Weights of a small transformer language model.
Size: 21 layers, 17M parameters.
Architecture: LayerNorm before each block, rotary positions, no biases in attention or MLP, tied embeddings, attention and MLP in parallel.
MLP neurons of a small language model. Each row is named by its layer, matrix (down: output weights) and neuron, and shows model dimensions 0-127. Each number is 128 + 32 x the weight over its row's rms, rounded and kept within 0 to 255. Numbers have three digits each. A neuron's up and down rows have the sign that makes its largest values positive.
A block is one neuron, or neurons of one layer that tend to fire together. After each block is what it responds to, as a language model described it from the Wikipedia text at the highest values.

L12.down6:120111147116119131102019061135078168180151095142121174099157125130118108114201099090208130129082068120117136139141095087113137143167086161168095114136108116147128142136190145136086098140108088142110161085098133119156188091090115089106189092114081203117141143152163133107112134144104132203132114123090134121105154049117133111141194121093091135116104159135148160090104151124164113108131
L12.down38:059166085161043153147088085091127166114079100105138152126091189087123108179115131152146138119144115136135043130102088163030165135120134161132086147105156127183106144142125130107102126110169130085084092185104125137155145093199059071087124134134129112153143113139159129056112061163193166186112171119119113162151148102143107109136109196124122084153164142090092165129152155095215131103139
L12.down139:087101140163162101080090131148095160150111146075069117162111128165117116124105114135154149138160141148161146092130110113032146113057174100145122089141098084095164133199155104128162078129142158145170127122097177186135143127110136158085168165108163092120086139117130138096150185198129135105107062151177120143153109104143153129065069128116127166101121120156057110136164123125131092145179
L12.down159:146183169082133143129139119121076135160111102087143121125102184082113130151152114154057186100169115103054124190086176118155154100086063071113153106073147142149087147149152108045101159102155191079184148120113129137071151166146121111088085115136122086186144096153101091181179145096122107110133145184166124163105119100136154118107183134144114127118152109141149120130126169171145151103140
L12.down160:142125103125150113165136103139153127101076118084160138131050140166086126179064136157078147139105141098142161125108146160000128165132127118126109152100175126116163126068095135105140129148114173109078195176124049147077141162118105178123102103138108082180160135105184183122148148188126146137147129136199103129067094078153170058095159144145129119170128156172169127102149128084092128081147
L12.down166:145134126092130162133149184164101132075092127106076082125141162187116157160187096186136138106085144155120088125139173125145130107101175156118118156073105165099139078066090133169123095106085144097129178125076102165094142159144160157101074106119067169122109153052134123109128170096134105140191133088144158131112088080130078174176170142110144186186117141127159093144130154169148140115131
L12.down247:140143120097158063155086173127165087140153130122177092145056116098104130108117165086139063147103155199138125101136124129120127095153164164138135108160178159062107081074125054194142132143144161120147134138129162122086090128125079103106073116122087126140100109162120110162165138088161154061155167119191070143179109126060090144148172178062115094196182148152141151112099123149131202145140
L12.down275:129136123127097155128144152104096129155152120078177110132123107154112121126147128070107064109131110208073106136103107145191188094156191150157201108078127112076167165170149138153108146120145085163082111159201126138124182143103113159119151052179135139114104148075157103141149055138162185136156152118141080150126139086113098105174031157181126056079187161136142047089182126087130083083125
L12.down279:085130113116165148138145129155126110103167068101123083145119095082105112156153125104054103110133086195212177130090124167125154143089173091134138123100144132081169177128178110132132143137122164103141160123144181100167140174133115102148068122108092155097122140103120109164154122139093187129124160112118158142141078134163122098129160078073174137093142127109118077105086079130127165135098
L12.down284:110176109136132142141141124153132144083149180165152070123151116151155141121133105159173101065091138117130153168147060077071180113153142112165101147084113179153108154123136214121127116169162113114114166126127129093152150176134113146144172160128122148043119112100228136119084125156154174149124100094161133109108111144155095129093142141091104133141134152081118157152124093134096116104155
L12.down372:106150153155110085056140118109127109126114122116090085095101139141104160158140177087180145148172092095147138139117163149039183164083137140121096159110169170120137102146173198125181111111076140059147157111175103162132138128173120083090107100134093115139126170109128099070157137117149150091159111174086109164119132157143170108110081114166102154138154147115146085104103168125115234065127
L12.down454:195114104135063111122127109167140117105138123111159139134124158084104142152151117154138157111094156107152152064170150193136078158158137063077092088183177151143106084132134068040138133109109139098116099070118139065137114181118131115094067177101146132129092109111162078116122117131184165097056151132088183119074137136139177193141087194157142132115140113172158110173076124134123119094151
L12.down470:116143088138142075120125119136138068147148148133110129156119133132149105129089130135125091116165136083068119156125155174098143177139136087153175083113187113113077128111097141068073131084119141150117143105114138096160091163195095124175095126124099038134076112072137095090152189138111159204122127177143131156144113120207158117096204129144146136187168129154112154113098134175159134108139
L12.down495:098128109159167161128185142161150087154109211135115112151118164121132127076097136056171152147145139147122154144146119143224140126107124117180134136108163095113180110139114152148111077096141101131152061133156103093093161150163131146124098164120156098135139125126057097157162024145119144191146160122236104104131177143138113070143155154138121102168135110124069086165105142124166152094115
L12.down585:141082104167143157158152130077133140120156109109105173128087097185143093129087136098167164177133184077180085145104119168104135078089122137044103142098145108090166097127129080097093146087197174113129091145147103133117081198123114133085076137116081096127163056126177105146146117112101153133161139105097175142147093094116138050101113175116127132130097091153149137160165109149165139088061
L12.down628:195079216169162145150127163157066083098119157132173142125134147109077134084182125130174112097059111113111141087177165148161150114154115135106118112092126090109111090123092111100093137185136139121217139163101172152144093125060151110190103141145138096091209157048113148166127094119180115117159104159123086101121108147187134110144115165181081136094155104105187108075162127087108131165121
Responds to: Superlative/ordinal endings; infobox colons

L12.down8:137081100103116147137158085154125196157130173083116071113090114084163106131127091135106087116106130099154120144145110137118142126115097126134156108145115095114119140111120057152129118131103228108103160147120115085142096134140143133153133169131123145064132131198155135071108108093134175132172101127104189112088139140102158129143109158153128122158112101174149142057082123156082175124110
L12.down82:149132081173075171162090136129146144097102122105134089116155138157171131146152208189082102133094164106111223105098135182099077151129134111111122147160155107102164112112035130162114132093102160121116133066138145135183163060130105061109069121144089143133109112142166184242129154106131092129132102148094164119121120098130112131125133131168152147105087175099128125118128098129134144118154
L12.down89:164120125109127118191131103100091129101093169119086085103128152121194109169127081124088099101208121099126127093060236126108130112163123108120114141064115109112149155074169133068197155146112147088150123093116107125129102160157099174129136084137152106126188113126098145190130145164108069099123132132164122112084109144149165100139134125201060102157146129185115173132141131147124174085100
L12.down108:071122062139151101102057176151124138168082165155098165174118099128136078069117132172077140143119095123134104099111189151185112168131137147086114174113116126104157174120144106108109150085189089144136162135126142109106162137116135146168126108121157086173094116185119125139126113059146125175052131145106141144164089079102167077123138183167205150175158147123069157172089082134115099093119
L12.down243:120111103098132151136130085135105145110124163076147137090164118089115160115122080098108108113071121092132137140105128053141119123147128065116084141134176157185150122098148171144158185109114110104165149130168105160129166145127109091156113145070117121133086140125094135124102032186138175153140118126120175165112203172129134094102113190155125127144112157144109142107185150150144152168102
L12.down267:118159106193136153138119121161183108140159110124182090118116079119137145107120126119126170159064163061155154179148107166103140130134182093162100185118115062165082112148127185172065217117120135112138217152121118104108154121125092140159126095157124132082158078186141112168093092111131150157096137160134155122138080133150113144108151119164159170112156151097093123158157149150092153133128
L12.down282:169100081105179122119113138132162128155133126072132129142128154160169147131105130150114152099167149190194149112156122120046138114117118134096165114095163110057144109142124100106175171178149116099100127157086135113081133141086159133158133115093098135077079169116129179105094091115160154145163112176118121101088149134041163150153129178158096171052100171089114091035092141192150106145139
L12.down283:181130163120120143092156129108111111082099136103110171120153106171133166056122154134113098111087177097141085150095094143109131167197169131096121166131099089186098116137169180127084160123097149100129121130182101106117170110082168114122067151106169122085151119145142057140129137116146067153099098178146092155112166139177128147080109173116133167160118149127119191134118109144118133098095
L12.down378:157144173150114089135125103098117130176116132135141110112086117095190122138135125178098137180170154130133149131073150116025149209104096104137087185146163157143105126162128162106118133161082125112098152140192188149123193160136126124154131120154129115135177151127109219174146128137093124074108106175127154082137076120154101148102157143120105115126141132102109116160086190137146132119143
L12.down407:144071124110113094167172118088180159118100146094126136139112070050109141142187127116168150134114116184176118127121113108194109206128140103174073175135144127187160085181160054202142131131165166121134149114089098115090123160176120113146098127162103181073082147115139155056162130140152134211059159169133113145147156094111097101140107173130149134113120132085109144162133162160168146104086
L12.down410:110129151116144136098137155163123093074135168156135100110099115214171128125082112114207119125135104091109128161151111125153055133129144172086103081080089124126144123078094182136104101072124154089153106155143124092130092142137172162175178083161115079085185169159137082128097147161138102069171119129117136170201175137105145103080076166150142102169120131152158155157112141124154149187120
L12.down457:129146078068145167178149184128159108125162131083052115113040170166147133114157138174128156094111122143079125185109121110122109155135176112104150156097112153091146224142149123164118129075127113166116133146177116189117090108117105097110079128090135097085116159116085124037139103103095153197144161142159141082133100128181150094145108098118171140117161120110111061117187145112144095101098
L12.down508:135160061156130122118118156080158129101152161080160106154137146104184138149131153176068163100107114097145135118143162114046156133181136049107126126206112123182141106128126100120137140132140089142154171117128125166096135142186066134148117122093154168111135114109123127141143191152077156136086088114105147166142132130179117116101085175107100159063073143141115198103142176130165165128148
L12.down536:165137137058123167181134152151172159143159100123108120136135068063121161140123116133163189091099180144108120034154131036137098115159126143163131134103113097122114161119172160143149139078120130115090177117133126171126101181182127056172168108182078151132117148121102135093139091100143133176144125065148165153132098159135093109121154082071097170111105130128212163146072160153145082090100
L12.down669:151109164123094166167116124112114072168109129109093077146078169148090094178111127158111164141095163110148120035125084086129091110139128101157194135117150169121141123105139147141166075122124165112126123126124123097090098094154154165137110143100071183139110125137157122180102080108096164091109087151110142175153207143061072137095166173161117121130129138112101098082134115192092151139107
L12.down680:116106104133139109133099117141124185092135157131167184017168200132055140094165158153110127108100136176130155130155120169129167180117133154063122094098101088114167170168125138129143163134164128153100130101112132116100118120125076139180202194159131121128153114140106150180100129133173105071124153155159135090100134129150103158129116091160125147116156102191141103132119092141108012082067
Responds to: Mid-word fragments of common words

L3.down583:164145084165135117109167085119159122082119148157127116159093134120134182095182096128150114130100122103145191103133101107184134141070108187232151182141124134120053108125104156118072086082111129086119159134131118118069129140132092125112111243174062115098143091077062135120090117144141161104075152130171120151157165078142083166112104155132147151117173101120144110118155139095157130092189
Responds to: Word-completing subword pieces

L12.down71:105172064143121063086147144150138129106153096116157120113119152123168144173095132166128120138122171136100118159117144085144092114122165104127117106192180128107101151137134121157147121152092169058147079153144171088095132120164120150191148080098132144138085130142130086067148162146109127143137107096130134160137095099083115183172107127137130081120155095198120092118128096081149147148103
L12.down184:149086161110141077175131178087138134149070128157116189113161115106167136154080138156101142146137160141182102117117169141081092092098154118139107150143145100097128156090132061105126179072144099119080114143077132089193087106214105133155079113112089141121125124173077169094133148089119072140137133165174105148164147073089067162091194105137098220146139168127149118089103162193118156210136
L12.down221:135201135160093066117107150078146104105142130114112110189070172100178159093145141109107119140121106110128089133181209194127095163158142131142094123115060096126076119117138077128103121106186195181124154165179130052138082079113155120124220131059109176095140143154065102114166122162135164104086156092112175152077124085150161071110137132128085124100188148134149113123174119142133100124122
L12.down230:096145103166121148092206146157119090166122164081151078097129161129183131116136072121095167123135141084091093143122098136148081116095137118105162168139194111197095148123127147031141087122081127148154127132130122079146150130055106087049146135141146162157120107098138119157141136161129176111192080129151112077087116124094139155136138121159101132068117103170141094157191156059151129116154
L12.down248:144088134171118097171159106106110083090123156123106131111094144137115128135077151150144154112096142115105145173114102088128163108106135115107149144141190181145122123150147134107150120122113113112147128136149172109120162130141161150153162134120157188099061158149187118237107164144138098116151126068127117063108104093138137149108140131147145158181121078109100095126102197071159132120162
L12.down253:136187163158124131177139117154133153066063162145121144098132150110136110167158133080158096121090151146155148104151132186134126106129170113079139159160153112162153121077125168092161134094082114112129097107186163154114127119157103094147112201163151136119091113166127161181115144164158131090142137103084138141099091120097101140181143116227109084099144102108138084140117102108084144069089
L12.down314:188077135120109045086061103129069139139049186145149113164151120097097181190126127126144135137094106127150171119150113137095113134117136156187160109153106137132094137097161145102173137095087060125112098103107105146114075150112139144150070099133122104178060120143118106164145193175156144058097091145172203118159114088108106153145145175096126177135097146128111163153170130146162129172100
L12.down334:152123100096198105111096136099134140081163164103151142084104184135084169125096172106134140112148127099161095156157097127027189159169140123104081163199185091144107121125162135108128125092177093168115136157143101098138102128184159141097137123126110128158165163142137101077143137157172132082081112123195134101125103083119127090142061160102077152148131106144112098156127142172090084154143
L12.down383:137132135091169103133097128186126110110110104111071112172072110120126137114185107136100183143176146109096155120127132075092090139105107134143092124122107119177141143115120123113145129105135132093099132125183117132048102173106170148137168120080111145126126121144153138159118162079131106110141114141096060079124171129131128167074129192124061192097137168063125143108110201122155080128165
L12.down427:124105082115065090115162148133179139120103098138126083110082133159099137097121147140159191109150095134126070125146209160173122165126136244082113180134155096117115092188174084082129121124097124073147151117143155100117110104108162139107173144103171160172142087128118116101130100160103096184137134181098133091077090134148137126089151116135178123065166118149092099094129090143136075171083
L12.down463:171107107136119170187125061100122112179135134172162119141129111126145107070119114113163127091185082088194129130075111075100134089109137147080126123128081129118115113116146168138128145165129085159150124072161120142135096169141149128128115146079163114066164128140125185183062168078156124097133159125135133140122167156092165147150061150150135082111092169053138079122152118138115147129123
L12.down489:136138154163151111144139089147074070138084126139133086126130110125152100118137136167116088110102197111104151152113141100037128060116138163144189071090153190085112082149104110208115170054161102110117051140118105167066112103074142106112108157149192123189175091126144233099164136170126144096135091119168131120164155117135118122108088186116064117138136150142147155125148154128159154143126
L12.down517:123124114149163137098130086111053118119138153141118124100118146143116064152114109118138136194200142155110078104134117160101091174141125127150108074118068103154088098179109109186083165095098079176124135147148089146110161098133135140111118095192123170145110175151130072127164091148142135092164155152159135108089106162131114109198050140136092083133132098119146217076137171172142142171157
L12.down549:183149129119150140108130091162065121181106143094120107095141183118144070124087141181143161192209122139141135167146151124128136119086132131132097156144114108130165124138134108146171104153170107160090101156189101146120133125141082130098106171081113094080099103174134072100122162139093127115169176211131123113086144196117155136086199138160105182118136146141076151101111100141091077126094
L12.down598:125113134109142133115122150139104151129097145143067145107091168159133101145148098166107148108151195149135139110162145139175186134076100143143100117150176095107127087123156121141085089103103151161106135148118100106115167074121154141115096102136109104123153149145107084110154075092084113128157086148084119163066154174101130155162098103221133102158138123166095124168123109166152151081168
L12.down659:177060112145162058086206083128152053135099133128116173077134151125118125164099115138067183131138145124079142062136181128056104102142120143121113138164090099132109112148111173123176175115099143096098114166132121140155102121120114165135092157157134144152147114149142177199105123187158152110158108148107093128134103079140146116109129085135123142079126090112150118068128090145126135117116
Responds to: Word-completing suffix pieces

L3.down64:192116182069200158113129094088129120146097149095146138099139171068148136082121124114163098162126159148139127113127094104123122088105125108117094110154118128180192145099136124147129194119193143110129108149096126112139106139107152178079127143112174108135105098149125130220174107147108140138102147124132075147133126027171120156149088125114169128119131091064099160127104101154119127143113
Responds to: Split-word middle pieces

L12.down106:136117094114173136190125141137112124108079116068143111148143095104134133127135141102108167138091173134176118141149113139032177124103120151195124130089149088169110105127163085131129089162125129140150141114110078165074124117135113161160141135150147084136161141125141086122111111131163098175211112092177084214175120116082050115164136124120150128116123146114110154099089136146185121058154
L12.down124:150140093097104101129169143155089091122103172082151161150123074158089174185142181125119113073191189176130102172103183086109095091120151096161128143116116107120130152071167090120107147133092104161098073069134145153123120181106111118141084089160107143108106159114145094077099151112089085103214090124154130162170154132096163126171108152170147184117102154174124094077161164140157150080147
L12.down145:087165109171088145146184143152139149101121140120116107156088174125132114127120129151145168133187171087115137075063167164000121140143091122102081138160139115134132113169111168065125119099111150105144161123162047134123133132167083145098120132118116127132144128129132106233088204133135113073104179151108096140078167112158135110121125085102066139132120183170155207105101152130097134154131
L12.down197:165099092125149143113129127149088149144120171080095080097149154151128119179070120176118126116137134096173122171113125136056159121127125117210135118103182097099090106175154156136189141161133093130075192117113128121147125171130067146165186144209126137122091121125125153075116157151099138111139078145125066111138142125123132128170200073060085140080136026141164106201099106114149157125124
L12.down204:148164114180078143120120097188123150112107141160175097128090162173122123116077091163202130146140125096206114087096139093088156119129145107131173128137162124138099072150162162144107114166144104113163116160094141160101094086172106153121100160093154068117100105152166149197106163149109093093133120096091141161122144136148174108137077095143126057103064093144101114118065167106135137165130
L12.down220:177103146133136159115149097136064178141119176143145164128166150137149160149127188118061083129101068139124125083135130160152112119121164094105112066141137113161089151172144120112133177119142083131092151155111101026121130097153122149140122126096133073095136133179163095117066142119144168155159127192132103141139147053120147152122142182157121115143097131123142135059160078142151123131134
L12.down259:130187148157169176092153151195148102121135102125190170150074174133127132130112124128058147074181197176093141102114123126132100114152159114157204134168166134157102074118068126133092158109169164152141160135092131114152153128185133105129085116069143134063166140078103118162146178146120132133118103129081102120150107159155194043139154062132166109118107098154124093117136100097186122134118
L12.down262:166149069063103144102151112149101172171106085143120023130081097173158142106066101164133102148128182178118093114132173098043130147127161189136123158128159130102118119161150125079117118119119108110127149162095157097128097137110143122128104106116111079137087189126039168066189125128067104127129104166180141132125145161122107137125095172123139141192161169178159178149120101134156121061163
L12.down388:133134168136140111065178141143097133089094092131115094104139085084089151129102130135102161133166148071117156165104175112106140090094119104088144146155146133103165096134129192100110145096176167172118059136129110084140173165161131120099100113105095113107103104099161148141137163147163118036167110169148069127138106161150104141074115108038064162115069160112124176114098175110135136173132
L12.down400:147086140108116169145135118155116121099120072108175067093053157153144150126108111140154107105090183166171139130117111113057192143141135142165109144123127122083128105072073187148142116080141125084149119127116130119135132121158116099159116121143112131171199077089109141065132192174142092141112159111169117103143091104093068095060086144124106163172130142090175132113109099137081105116086
L12.down402:071204165164131090146114128101135129117087112102100175141117106171128118152116116105156171129144131108107155093073160120127202097104117146102082158094167156135250120149142153069136131173089178072106085151110111132187125188148110073063102144255116118097086195099128124088125168152136112177133139171158140143131083121104160129144117092100104178165143141148145120096098118127174149142107
L12.down494:125144156122129151128181109179173102107093052091149100133138094132141120114121125134119106077110171145079112126149088122065119110140206118179112133086088142150109094151137102152167154153138101129185131054141114110097129133131116104142050174124147112108115086120087127110106106183089104122145150182147099172126137129165120104106138131074124149155169106159105101148120066117113076181138
L12.down505:074117170128118136097093129171161099155116150158194144119094141178177072091129135199198141104138195109125090070139128141125127136136156096118165181111160138092105171073124125127086133160115172134110111082229074144089160139118140111069151120125130107156118142125116128122111131112145100162178167136132098097155112119162102150107067116100124158126163104163179144060082090109129139128185
L12.down509:195105160129111152119098128109084111104108143191113135156110126084152107147177124110144104165132135015175073077148132137164115106105155103145135164133091154075098153164108167151043141076141103104139111140075143133107179099131124185119119147140201125138125112131135099156139114124116100084105081120148158080153081184139108139135085106148117125068101122085138191167144111079157159117148
L12.down558:087134092132166084073156099106154121144131085072173121162140113100140095163126128109163133108144116124152145103120129091075112129119097091119125108112154169122098183178157091097111142122224144147135117149099186137174114131134141114121084155102081122171145124124148145123082118127144077118043133103115112110133146137155176106123083096104125153092100157195045141138082154121120133163135
L12.down620:145121135144075138127121178127116140103113092192131113175068177158108135108125142139138149151118104156144104147115142158149166144094145105094135090103185125103120133112158096125107156150146113149113228153115151120133204094154116127125135144083112104074081073135214113190163118161063197127116091183128100120132107125136167102129112113086105123163106169173090160138191133072174137146140
Responds to: Comma after opening time phrase

L3.down549:091131145138167126163113095114078119139108104158060146105143129097126092060153112174112120146107067120136127201147152045115144083076155153095145130140128049092123075107143159109155161124127064140121103164117123102143109088101114145045092173142140103181083069128135173116163176097139146126129159166148073063129146109183101148098118148091065183104067128161143122133128124168104132098141
Responds to: Word-final suffix pieces

L6.down376:170107157066127145057157142120111133122141157104118131123107104135076118125106122073132189098137166157136170119152131156093175121093114076166101140097166163166078108162168136094073128197128156078112137129152128156152063172150092167166066055084070054148102178130064174078129103144127143164075158174125120129116150153108148156140103119174092136079120100118161131098140105142141115146151
L6.down461:113166181161126202171147112137125153133134113117089145150170124103172127173096141173093144108120132189140186111094143148144063147107163119100115137053166128111137138103095126138154090178123131133093086157114096135124144131188150099136136085176097073100091148199099122117128084144111081139096108082083065176142137144167085182087164095101150144130186090177160065078162172118144115102114
L6.down548:131057116168116138149102143107128108102128128098057131099172133199079155103133125131168123137100134123128081156149117143147094106146112129119073122183137107118101135130170098139122056139088096148109135142100145189121130111188137071091068169156155104060110132143144140159163179072128161117122056140115157149110135150130149123141062129078149183146110185115052154169145083122091121152149
L6.down613:137141177130119142111062139168136164139068195120101183147104152117152148088142153107124138098137176128146120128125128122016119088122126118096133163161140133074076142078137158172109145107129149050111109152155105143165094139088158130161136149194156183148097130155098132075110148078172083116154113153126153179153089134108136110139112091148144133144149092183150143109103141074190143146162
Responds to: Mid-word subword fragments

L3.down615:129179121105161145136104150129173146165131124171114141110148126157127103135114181122107131079148136099155143160111171114000120106150158172098139157163121084130147056136138111149159111117103205094060101115124168125053128102145177070138161116128115100156105150112085142209122096148105069124129171145143085117131183128124139144148171146134156089126081191170117103095174119126106133069105
Responds to: Sentence-opener comma

L6.down65:091137152106110099088205116105115149147137094126073142160125141154096149153127142132087116158106146162127112161150114128083116153188139129141135153084132110125162119139124124113166080125099091136132138130121099128171102086178143164146124119080130148117125113057091165074112172166067069145159110138144152147130138123132112158114139146184097049153102081113100131144183200104092130183085
L6.down301:121107084134175075085128163053100119114082195160098117116114136119151183104094152167099123082156121142175140092164120166073154110135121107097153097133136119093136104093068109160118154190162092165096141110092094120133090114128082118122127188103129148134077134170199140109166149102110167147140129176094143138141095126187154160055160148173174102137111149176132130082134081120116118082124
L6.down629:182143114149128072112126139105157101126164143138122096128138117139143132144188082116144179153110084162112174154175168149107099125112123141127140085118128178144102087160101115121160079128149104140173166148128085120088164159193111092150145130094115148154141164093090132109057131135131208134075158181155165108132162144062119130134168121071137118086142151057123138235127078133153095154172
L6.down659:162099155093107163104131199119083157104097080085100090098110116130112072130102142170121165075087166146154087198133111134185112139168115158124158084072135117123098125155093136081178134145105129086132188101095133112131122156066173148145136141095153095139161128186157160073122117076092170121089167113125166110062133111088149103087086123134129123121207102150113158131095180102075122124112
Responds to: Mid-word completion pieces

L6.down263:149089099173161090114069140178113146096084132101110146178110126143115151099105191123086096129158134185097119123125089183119206063170129138077079116099142149186084130120133096084177112140121120114127167140154145125165122107129120080164172179154129120169139126173141178099093092064175106124147149119125164138096122117147153132201123142192105134044091105140118109157140030127156112135093
L6.down268:136145132110169096128116129166101124151112120111116132136052108096112111134129157181126175188131111119074080201108088102103088147108185158093108118100193101157155079094136127169098112118132118048172169119135123109083137114122137116153075183112121134117145095123169074089160173139132108164093107128126111119087121143111124114093109196088134096157114141128128180120162151080132181123100
L6.down426:126161089116174100125111109148149135130106091120198118136120118122084194192102105162136148123184147076153161158137127118146112104096113200152066100167176106065113134131138128105155075133137153113142162174126084088151109102090146164094147046144181127138109108101159146067150219138126117170114131161144139139184081141182142099086094157101138181133071101116118124112126091119104122151091
L6.down438:136154089137117145164093142126135155130123149142124127133142153155099152179095146141124129183114173128149123114142075139158135092095074133118097132170187093106119155100069113131145163144085095115143131168135138122123144147064114141135155164148122097099112094174126100162137195124101103144163157198112106147119133117182116123182164152134153145156124111109073134204178075090093126107072
Responds to: Mid-word subword fragments

L6.down192:150097122150119115156125128135092110187111132121095161124108113145178111202103200128079151094144113124180114141123142169096125174118133178109137147112148099152127107061130138116176152184134130173125148100120155108134068094122113124082141124119131162211085132133092141093197125145073115133125124102107082114080087178124094101091152092149134126132108088112100116103179133129084131145152
L6.down293:143210184196148122165128179099117138115094121132108129116093080147107099128126138110111170155092112138154140100105119152059113105212115189136120185112130101133085117128127165196118123137082182111134127139101168161123100172138167124065165113116116144118137105098142110192125147019097090059072165102108126078126138098059140112103115140118137123164142121166141202134177141124182074129120
L6.down312:156104173126154162111098125123146173117111107112181129107116106090116158087057161173088154176102145112139139109088169108086108142199193108101139124143107103119136106154137090077184137092093131142107176152153154105181182115218169146167124090123095130148077134153150133226174127170116058106101148113094113134110142110072095100107146120157088151157107150154174163125156148105108098122155
L6.down497:151124134153143163057123153094150127112026170154129081098156082130111074120127134123112188160120163068158145119172157097127084107113124092120124142101185123123140072138152127146141100117094107122120137158132185201132131170178175109137126107124172142120136137145120110176105112153128137112091120145092152085159119061084129098148154132153092139124114137135100150092120157165048168091109
Responds to: Comma after introductory phrase